MLP neurons of a small language model. Each row is named by its layer, matrix (gate and up: input weights) and neuron, and shows model dimensions 128-255. Each number is 500 + 40 x the weight over its row's rms, rounded and kept within 0 to 999. Numbers have three digits each. A neuron's up and down rows have the sign that makes its largest values positive.
A block is one neuron, or neurons of one layer that tend to fire together. After each block is what it responds to, as a language model described it from the Wikipedia text at the highest values.

L2.gate47:500484485485451502418506469481452491534462501572477545469537526480553543516524479545509581473536431422503554471492494467533439457496466491566508407524524482444460497456492527483523558521499439539483460420486485523543465551549535472472506444403536535500493538536508434452420544477490463472570534516502527470545462468506401465546475448504474385441485500550522518583553500515527474609465
L2.up47:512490531510398427489480491569477504547478471539519461380544501405556497517550497476441600460544517530487489511517495515481467544520494456480493488498469495425542549520491542502522560566530499473571523443478580548439519448426569441511487450489532487452498412560501488465505482498465567436454495489506543448469508471577513488524498511526495490488443558487548503482569474530499490503460
L2.gate105:496471517539482484494579571512539488471558479452499458442495522453473476495515554476494515450563465501517470439466514499506514441451571514510465451508540547554501535481539410555502500501545503496494492528537509518587554507524586508581546412464504516506469488497481422532552539485493497528451494506454539461514462494500452437516485529449504560528531465521473456478550496532543487563545
L2.up105:585525501577495480523466514490466492500501550427511517539481524550490518466493480452499482483484411527513543497475499519506527403497435508537479481510526480469548542561472514441514542516430521506541468526475455488533526497479498493497548451416485514469494493559447609531504482530439457533447463461440459427497493532554511498460594447555504536467516438493469490469475519485547546541416
L2.gate124:531505528498496469448470521559440508554496520450610491518542490473548454502488464492542450547429509525570435516497488496538460526546502482510439477443543520532481531434469431558452544439539446547474443528489466566509526534532538412449508532491560530538481398478501503518514539546536544479541522560477409515499576495552436548543485465391496488484538490529526489485421552495535482562543
L2.up124:438493507505423504461561515542481500473484443497436481506454457543532539428538483602516402502455536523485511436492467484560466474474459526533502502463512531439490496458474521514473566545520459499484567462504507510500534512443534432488518457558492526524485538452570505462486524502544458456511529466466465521510475495448484503491518476443523522511489413584507487417489518574504557460456
L2.gate164:490509520396474481461553536577529519548533467496493494483459489458536473482450547444435568569510507467583522483527502454492468497419519508507494424530467481532435496512449482477523491545540497487522556446446501571451519559523497476483512609489476472531528529508560511433613509433407526483537475501441527538552487489468512466503520472515492512611500444470441487488470565403468486517465
L2.up164:517556427419508456470604574467545530453548586560484437461555457504490503509405519482412589515496549507469496461459475504419525527486453554475480484510505513491493490476464428486561484536486486470482498504474474566490547544445537508551555543523510504471510509520558498442506482530481495530543486494496522496512496517419442591443459497511478514534502485466459491497475571492502451434482
L2.gate285:517512420472457486422533512418569539526568499590545511486488540452518436445571412490523551442538502499490495529447528519487528511396527465581602512488596542493504517553465543530532503525446481429481478538451521533489409518511454428575467593506445456510580481489529475494504490504503473525507438524415522513496499490490424532535519464545482506549480429534492525477521488519527513525495
L2.up285:448503479524484526513457528479492521502463518525437476517538448439510414509500466581489470466547511495470519538494468523475516479498530491509511426470467455434525492476496419489482496499504472513516453433468511598419442535486507463523467535520485474547507504502495560451526482504485522467491456584480420480460514509447540506489537476431484480467446455476518513519531486519520495606517
L2.gate291:483499463538564532461554413555588490506456540569523484558581544541487504543531497554502511556518452497467598536476536554458494513434511518521478510428538533438486454516503490520504513403524553537515482481522444501502538553539489496553525422492484431470502520565441529514540497463532498460538515583511473506495485516508525464411478517451462508458525472543504450530528502548490602585509
L2.up291:491440461444454487452489527542600505404514527554564473503469586485506564448561493489510516543542499488513429520478525529448534532489486547534518505511500430532476479455457472577509513481525494507502504454480541555496548491594534533457499495533503453490538483533523477489546493536552461489490461514519562447495582456510478490476542504440436539568486475462468545471472493546485507432533
L2.gate318:517464433509505525479525512477527443537512569507493529537484539493499467446498489446576554440570565536522481482424567511461508471540546532539542486505507519467484483408504530483518486429562481453439520543539535542532464466515518474484474550528518462541466493488464509443437492509523493421483508472558547487574495437517484538472468523486472451449471543487426560474465470439479469515494
L2.up318:474458463479521455558506497478505466494496497490463600566529534523506406531506488502576502461520447493530485438488523553482461516529481489411603523455569579533469567509491548504476502511541468503549433462529500499506494524617500513436515473479506481574466514551492509455505528532514522477486551475497545585550532534434417441473467531480514519494522488493491459418516499524531478477443
L2.gate338:449472484405527515474463526522510459470541492452505489520483461486462526587447518509454477462499544523495575478499475529518453541525522505554551422522497576535532467443465489545596516481519540498522506407547554473472460555476528419468508482449516465530505538528526484533547528462480424476503508430425585490535515531516477580571524466489501516540513553552510484520450547438488508478590
L2.up338:510506509502514442550429450500514470589523539495558446531532491455516474472466550440462489506493528514506456403542522396480416521515526493494525518455537531468437519504492517519494498497622523445470458431499419481500481496534555530529520483561399440523540462435519461468563473528461486459486504440441516454467532505430534544431507564556466461500524582514482510469528465526482438446539
L2.gate352:488547502537495510475455549524537421524487443469506517439502506476489560535515591518486491452438564496521525423468477504441502490487519458519443515478519539545501497444479490545579452506515487484554489508544489599491510439526443507504518504482462535528484477461469502505472530515505490529483533489467523459419494494543476502473462538539465460551530583446485531493524517486538554522536
L2.up352:490430523598465525475462453479446512501501466471535487444522544459581447527548504550564519477535458424541503526508510451502537515513524442493527533494471476519492432459498544483465411503543476484551489516539528466505452383530562546505524491571469496460474489451513430506493476524473424424529524453511434555419503536483413499542497448511494501536520478492495514526532537495522515554519
L2.gate370:461565476502430528502485515459543520558511497534552532498512482460481505445467531427521416485471478507478548452540476557510629588545425535471509502462485449521542584434454507527482431486441508512483475471473523470557564528504505498436441488496532455476485499445501470461586459506453532599471527446431549512526516520563491492469460530501473502571490487461445515452469524474484475525535
L2.up370:501427418488458504498543479492435454495531494431510488458521515498479588497476550567477514487529544503529517486513515500519524502519404472531463541421485454512561464510455464401496467490512471558494485492449499490474462520488474490479568537529511556433516568477441469577493465444518555499516534546542573456499556497460491505432427560496519502505493497501503545484457401480562587415494
L2.gate430:472445445534492434507390497442468467524518461547490518465555544539477514490531492481449490510480530512457525505488519483508512503468477548503523529526475457484448569498474471510441416520498488508548464432457564553566479483570410558559592600544566444553464440484539478499501520514544525482484544490451517525491493601540426463510486515539547525529529502505506545491488451542522537493424
L2.up430:501475415520524531497473456512416517504564471525529423518516485560444489580511556494441461460399436486486492562455519531477541450502529526565485519493496535509575554540509484426484472416540463533494479446467487490508474463476506450478527518453510522486508500540498588452538511556541429525604486445526490523480439511484501469464495487386464443530494449541479576479493500483516526555432
L2.gate479:517480452565462563473471498465480571537560487488543467483487479493459462459470513571487540564446507520449503436543471572476538461430514505487460484491481477506447499484532445481580465495505421583455523476482465485455530529479506539456441479467493505469477549545496522451492480463477510445510521543563482505443475520400461483450536512558462480429529508495478481462438441543467497479497
L2.up479:501490536475498493461546527492520518534519572534416515521528442517429590519445453436451456561530463478523455429541478478463509520485489489495489415501501426545550534475519514521463504465522470541534452468429445603503444513468584443507515409522520492503519497472510505459511469533540480500567497484477547448506490544501430502528493473523495510543467458516580535553485450512501516521471
L2.gate548:544536476478483477532522499485530462572475495546514458521498525453600491498518497538409434502446501557447459472505418511432536474502525529434478436481471561482558497418509557500456489463523476534478437519483415498461497556434525490462517466464436468456554533460527494524484522541510608446510430468516453457431545490523475512567492499440508539471538486528500534570484432505469496499598
L2.up548:444488522474512535491516495486475511538556490443430574479484474530520463538571565485507563457529502459531484513474586487528566480452494517434510423556507459503498581525515518521539530547504548495478477559540535567505486501491471481563424468486516420480482478586474486485503542513504449495517516505458572487532466540533441496485429477512511499454514552487492576534458470517536513526531
L2.gate552:491486567526509499436473471482436482532402490477454549521467511460559544497540497448562486607489471464521479421541494496540542444519526527559488429516592495420469454471476527521506451578446515485482556549572541471524491470558493411470462504532453508573513534526472447541481534509526502433471450473529451546513493522459508450566477459495513522481469480474420500441539513578496461492550
L2.up552:466480500465526469440474464477461450479529489475526475495463475564491583527565442509537462490555446491482532466517499591491579464497528516557469485468493517535453469471459453547442537520497488472556515536500515561521551532488540464472461498501466465530489494544486564415499501565560436525488515565427474473449453490526473485557490529566482457557436464522408508479529525542577470496457
L2.gate583:608502421455434491494501471450498475543478497454531528548589482465549525557533476493466563496496458513499586548503508515483500542520547479452540486558447531496518489422510484518484528521581492524571571483451445502459555521452502471504460455512498481561464492461548526506494502436477475491493494476512459463503533475483498553514524562486504542446447501464516490548528491505528455576509
L2.up583:501517460476420491483487417425549480491535432423459525574478433542565523492586466432571619470509488534480501464444483495514493508528507511484498460482514497528517460485545443500537634459542462526554528458504461461487541432526417510517505437467462460558454557428488544494607465542397471472533504499497493502491532550525479428474442457506492520505470509524528488475488471537513476547484
L2.gate647:466478534501501483515546470527527451518515478468551520515496564557560457511500472497475557554507512451526444402494530579549533571398489547568570498527587443490532444447518496466492507518437529483499523573541514498506471476517466505524560523450561548517508406510516514509406478469514496463575464568403462508509497486510530479559561432479477455480463546513536517544501502489519406558485
L2.up647:537545519466509450533419440531522541483531498522478477530460568524555512493427498472477519476468489527521550443504559612506489501501509553540530522453466483586507577438502514479517489527526510466469506485462508546515554586485472502502518537498541503500480533420475526470380499484527548526518566509517477457505535517543578497492518504576525511529430537511477542570441484503481464484512
Description: Word-start fragments and parentheses. Mostly opening parentheses before years or numbers, plus word-initial capital D or Th pieces, as in (1988), New Delhi, This is.

L2.gate58:464449541505530489531470534448479516626461534496554441519559486570526400484507527479442547539568512444569508451496442456519511544435575460519473514492541509515434472503427479489466504528458499531557483541523512528461492476559488511464559556500460470514428492494508407503451520503476537492502465527556552512510498608506529561484468486547524467505514478437477539561508464531536478577531
L2.up58:487499606502472457571459522496568536567497501438522503528498452578547548478492485482504485468485438492443490486469523467507490542392469465423533499525535475489496447521514452447563501475479489519500478394488485528587507538490505433417478520540420526477523474469527497515485430462498628522446513525469449511491470511557495477545493486490548485471525532477488508462551485537504500500463
L2.gate81:556451548521430628555546545522480479498480531489550447489448533486560597500502525448487540438474449446569540549498589524551476556544469478521491516543550522471454471523512480494518486463460546507466461484479486520516500524434529509505453468469493541601502458565465500522466480507482535454575542527566419484442534598468493515458522519481534481458475537471495563451475489475512527509536
L2.up81:517486525441402510540536469492455455524453459510511516536480541505455442493509554507496475493462578471498501513514466452472490463492503499492466448494384478456586466547421512556549513562568523505502459470540494418441596531480573486508520493416422492473510438505431446454452453554477547479487438515482487496455445458560432491447403466497470491478520533536490507491489536502520516436467
L2.gate86:524476530536513448460482507510567508551542518494477572471485485499487442513431525412416458416532487518478468439499527466533475522503436453495507491507542507517485527534533528519407500462563495529492506526519420497530459467480471511518599544495497476471498479521526506583485473551480533604458511468461430552490491479489475476458457496564529551474483573483493531500500453411536527481539
L2.up86:491480516515530485479552488502447508458513469551465565538512516536603484525577518517525507495491478581480467462452417524505472503458555530449494520485424461494501528473477478464501513502527504474470521515456538538463562484466504494505526565498498531542505445552493516485493474498527509422429527519543453457479504543556497461498479532536524507495505526511455576495498535523562408572512
L2.gate88:574408469500506552574486527480454541487483487530442489511460512618449506493446513467464489466542484503474491483543533497433508504418486487464519512514533439543493483435472484520470459489471509414497391509512538539475482501525484489523443526549450501561535496495478459527499481535561467520532489538473475465483491484550496471498498492492474496460577471507542382505458476445527555540473
L2.up88:482465496480505531521478406505514547505537543435575526559516448451534487501476582511460443499476542436516480540521519518414503472490571499424480531481424538513460491522534442504478518467575613553544538460597504466482516498540554492586465496488505485538490510497490549491472490494521443529597555487481489527540553485538535511488493507479483505496546511523497551536426462519495468518472
L2.gate121:487458595520497533447505489527471548515490446470508551537497497560533472442496536498491507468508459510523461469446486546453527452517510496535510547435472531549526477499537479502561448446462508465515510443469441540456560471556504512510529422491505508530513483484526484438488518511505521480431488521520461531482437454517503552500502485472495508562512462462482473510469563550493464466463
L2.up121:488510554512484465569481517461498518552519540534495427513572552475434482461458599502476482536500477494545408520488528562422472487532526450573445441504464610457490541515463532519541535428539507500487594462626547515463525516506603442454510419419488504554493468423535546521533521486548570544513488556462456501510461490438513501490487432460461484529570501461505464504444530529583487477530
L2.gate190:506528558468560536496528516591503558465494510530489477502417492460509514503525517456513540545595478470499566466488550546530515486502520561501491572512518479524468505470503532441486542479511500471520513432467511547554492535443461590465548495521536422515519524498584458514484505492467509465485451505468500522503505473461511491525560506438493540466492519474480432492425558491508600450439
L2.up190:493491486494548543531561533530518468560524532499510403558503488483452527498474550522444477508497503507450530468522487547514520423482465562480492493480550544460462432412508487482542455458539521491445500522509517529475512497412523456485521454494503478452514430526468455468521480563422538536584517539498470498491463457587538513470489561549540466462559475486532564467468548475476544469570
L2.gate343:503458451467529464468527516501515511514467498457497521475500477479420514498514502520526471452491550528489496524451488470490487487469505498495519474506434562489542472527553475535458475479501535544565507517425554517455498542510507493532560454487504516500528452437471532640500536490424404417390534576513470526471483503526482533513549545431454506498461523468467518485506530552601516556545
L2.up343:495546479502493490434506436469502520466495484459507497433466565457486570379540492486530452504397504533591462519563521516511497541508461492579494535527540547516550470549512401434499447463473544538424497503538481527540457519479477513519432446416549495572517453454535500503517456534473513441459562468446479473466485485484505444561499529461512561464459455537451501543464562479490495517518
L2.gate422:489470524472546479551494557461517474510483501502551510489472497525561479513550538494554492503523535487538525543460477514480446408464492486528528566497557548482502455490462474519575438441507479477492478503486523405579507569501449499467519547532557551482513607482492420538470477488585542478570533506592509438517441541536506481477505459496445579526510552521491458499510479428464507504479
L2.up422:516484525560520503573471561508490523480501458484484389552480521543542461498504485535516503436539561501500572477489466502476542457520510414493481559487507523492464493458528533572508483525530529443536543543494461521548560536506395461526519553498560489594502546487506486533552554491505426486465521527504475475436511521492571516517386447418584540480479428518494449481452461487528559540497
L2.gate428:533551434544483517531434461421529485501578508521538523526512478563479536463489536492466520415491530456479545483516531491494421467552415430509518578529451465480512544457515455439486444501484539545495569472458541532447458510497505585487506454415472469502541478498441531473488535498513508480521496523484510445453501496565435501450504521505512432416537483482444517482550483458481470540540
L2.up428:502539406541463457558490515439385471463553495468544549529520433604540497491493513505462522451426506498517536490512521458482459465499392497499490492467481503582468564447497503464531518473518462463449537448474482489455550485525524547442479486445498463505509437490534470494417559482541486525489446465471400521507576482467473569465447464435546513498460469433513512556529496516460520475534
L2.gate494:470472489473541507518473489543474518559454477491527536440508488503515593569514468481529493491404516500538495506549515485487474483500537504517520466465472530497529422489508472445487499519562482494517506482480515473582451534562454503591537530527542471454507514377446519498543476563497436567571502493502509454511559520463506434488459443452513454477444565490422493471482461556478521445468
L2.up494:528530548485536506501540478482504522418488575506480520509476464591453524525517518576414522544544535471522504454542484470599483524553510499474500450526461460500536480585484541513588477509503533514469550518501455535482481569435474511533476497499521517479521476536489491409498577544474482510433485507460524513561484489557542489479478463516542529482433479567516472534500480435579518560483
L2.gate495:489550483555463509472451506458377541554504475470511504478491519525500515518505521435499425551460529484488521525509509568490531497461538550474474513538460503535498577537480508523521552432505520499516519498485562590501421486517513545485492522528473473553471453456524576552559427505472495518497487517509531503479512495459517486484474496517619471507581592547533435594430511475443519461475
L2.up495:539518511615506494544488462524456535509502582546455458500418485513514546512447514487501502518629506564455546465506562432490517545488588450496479478534520506499486469509479488439521480437451532503538537499564535523470459457495480534508424473448511467497569540550533431582616518495470473467455490481545472467507580502475465488460509544492519492454560478521513508450522535522508542535512
L2.gate573:438482464488507514499485542469505543491539483567453466502446514537450484532519527499490567497465511482470492486559460518533460436510497489444508474519527444430530500504513578444535540463604521532509450503609537503451499515512481470447506504450500469468486513508499483465425449517463547522514465507560441527507470428485499499534484491511536557498524496540509479459486525559519477489526
L2.up573:510478435489539471436432489510440616480455437583505494591514501465466521473522538497425512489449430475509508566489501544420487427453540493536480507507469483473462444446546449495487546471515486526502530470473491494446488540463502539522457483487500477393463456422569475453598463509492514490506487447458443511525487523479523486495419513543517505460466485536498531474498435563430437542490
L2.gate591:431502486576567493509454553503450537483525489504464514526502434472516498527555445551551502530500519528551468429434494483464516554501474503479518467443506445504530449467527467474512523447471527450487487547589480478468456440544488547494441489500335516488572549490452539495538471458493502478468472505406539531509494516562573442501482461478521451499543502484505530505464450565476546450477
L2.up591:443477471535477483514484460457571455514544500518564521473510570577515510504472457506587594568528496451582538499514509570545515518498451477496486504419547539480519497542485467546533588482465529531453539454469479528531474485522427460443469384497474464508551485575473544464458507474532507491474543550476480551465453487477563472446472481498549465477491529546492442605503475510471435506469
L2.gate617:484538533545477467492498508521527456510542504482540515441409571473512527463552553433489493505501549504488476393506448499491568475522533529490475485547536544469495505488632547450437462526529486503483552505437534421505491488494467496477554517501463512515486494469470493510507482480495492514501506507533551434476495509537580494460533491490460458519521595429536472536481486491543492524463
L2.up617:489509514433436506497447465504536466471543589561484424430481509488512531452459559441533513506512508508452480419529507509548542483482546511515475493540507506463531500510428516513501420559548510404449517555430422527461573522461442518468498507483463526529502492492491570487504487510489569484542466477449446487468443520507528512476494613468551572496474515538551479482505446566539473524508
L2.gate626:555552492420522482502476487508461565464514463492494535476567569466480487524467448419481454459453522468547461466587542456570513417476499475581461553524532520534500502511514481552486496506460434474509491395513567408461466506511473484481455471500507527487595431459567534548507534564555496444512537518473430505520507484476462535569471468524460401507472479521499485487484544523472520549496
L2.up626:448548454479601490555469455529511432457536526561428519528504521520476581464498515513526483468482512514503514482508459483518441502452511487576511463430525545563475517491524427540478463524456476483490543497513555465479508455543546449422511539503484552494536521470455490505474539558506427436553469559470425437532541421566501515505537513560471493496548562565524496535516519467560533512544
L2.gate640:503432537542536434538485452549565548446463522484458501478484466516518476554480497457464502536562458532573504510550457515449536511468464467496518563481529522451514576486547478514565577520524548448513435537514565392547527548523519501523487567505494483539492489433526479572495482498495498451501478496490458483508476565485457467494488516531480526499503499472449479549466507479487535504471
L2.up640:506466438491425469486483490533560573481495553434450499551418469522447482454487476447434444488514537555463498450515455486511495499473494473505475565440544488501475523473558555476469548507470446498489503524547446548556453558502495538445437492483506431449437443538426478501484489557518444485437448520469534507529492521580394558469490526490498554517481461494514485527516570555475518525479
Description: Line-start list dashes. Dash bullets at the start of a line in Wikipedia lists, plus word-middle pieces like ign in design or signed, ren in children or Mirren.

L7.gate661:469493531460544493503473580477484562430515512524512448511428446451448481529524468535515586524478576456468495484532452491517480513501505459460468548442493496468519523477470490515546436404475557534508446513559471460520537547575481586432513479487454535417472569507537456531487495444458472556528461533438536465462497508460506427528524459534515553508560523502484535536532445554477552506558
L7.up661:461509514485515462560499494483551492449537530498513489528445481511501584476534495560542474410489494498409540534602579488515517526523480472527500521496525475476481479431568520564494507503481528556502444572465414498512468519513477592521479523487487503408544517531466510546424526470481446527516521523497531488552535556501539488449572469537511493542569520532501539565506450572513492549495
Description: Connectives and table separators. Fires on word-final pieces of split conjunctions and prepositions (unt-il, th-ough, beca-use, includ-ing), on clause-linking "and" after a comma, and on table-cell pipes and line-start dashes after numbers or dates.

L6.gate66:559533471475454473514562517418416533484548463478514484539522588519547559485542504530458561532603511485546507474432432487566503505487409415512485546485556502483493516539492536433475502517490448561486476447513568540412576333461512511499455562502513541485510488485547477509443533574541490555479513499536501530550495438459520529508541490508575529459509504479512539493467552495520505485457
L6.up66:470561509508397519412527469514460553530563433488468457525520480457540442504421485475514489475571496509521444555504467513554455479502541506508446501530495541547559517539485553512544386489503540513479595539561456477476534406532522452479481502505438493456546466466476475511500431433502400445491522501462411526494445553509515495499565561509503487455514496521434489513546486560479468469548
L6.gate280:511478572511507479445497561432455573548478471579465477553423491437431500523452469536548539502482526471505480532498491446519512550444623506476481563506526491511550548420571561471526560534494480514479513476543487532441502465556461533507525519404423561514441517534536557523496486500459529485515461519541472490465544490482451507508474569589506450492460586485493539508505510562548509488509
L6.up280:548469510557513485480492563571458519533464558498473568542462567491476458507496517472455523583525507535451486492517501506567544460531574516481540591551465459530462507424495513455484517577485514544476488537499481563512463453490515501461627433443464514482495499501567584548480507498445505505514513521530428497480536515480436460527482557582480560548496606560451519510527502571535470475490
L6.gate330:510520515529521515498465469481458513474490502521409511522454507493539547571500511531467542561498533545498517464472443494460393466512555525496497523498461501522458517510488526427530521478526469550465482458476500523477510544562554474471572387468517553571477567442494525448551449442522438499486522486497512478484466484529491505513579468527543581514438509457481427539505447514528541467504
L6.up330:516516547522524493499462480485477463498549509436460488440427484524558533536495436530553539510453523521530466426519496497466558460508538515586576456503514544476532593540483507537472511465550398488545503528474490420473466468479523490501550475564510516488490500456520539522547516494528478564470504560431501525454480531432533460516485485561471524548507467517401524550459427509508483523468
L6.gate380:500495594489491411482564453510546573626437475531457533505489471571494505508530497499484508497507460475466530517549471548452505466463513460491584528512461493462509504472596428544555521512534493490516530408444462521454457493479500512549516545453565492491476506502519511560608555480540491496515458523568495507529560515589502544536536548551474609516464552437539418460428456493452518510556
L6.up380:561434521516534568461532457510486503534467512434478547467488542495491477506529429477528432522460437458471437421497508478570526563515535506485523457496454521477510468480465568483557529453433432486495494452478480503518548521475449432548502498491490494519516494507476480478504532562401562499442573501506493492465499533481518549430483431451548482448459537484530507529493452468395536488525
Description: Word-start "ab" fragments. Mainly the word-initial piece ab in about, ability, abbreviation, abundant, abroad; more weakly, middle pieces of split words (rem-ain-ed, he-ight, D-id-ier).

L7.gate78:539497519533489514496512533458445529480543511535520536492451561490496475517563523494535454544478497484470464520428507465527441519505518444502487471502540510486548418515499493539471440490599547448566504476497486538482510551552560492474478501437452507461497448528502474480498538476521475440597449460473413487444514481492530454476583496516524521431488505490468552522518584472505572544449
L7.up78:475470491548569491493544475495472532507357510514513523533492539522418480526521496457545540547429529495531536537494507486523496493500511514468479502509478525500458483490551555477463474526525502567455472448480479523509550492542447482512505417503466537508651482521503493447560529502518475531468496510525499488534527467479480442460441576518479494506500473405551535490550485557509527602530
Description: Mid-word subword fragments. Word-internal pieces in the middle of multi-token words, strongest on "ro" in int-ro-duce, also cont-in-ue, inf-l-uence, clos-ing, congreg-ation.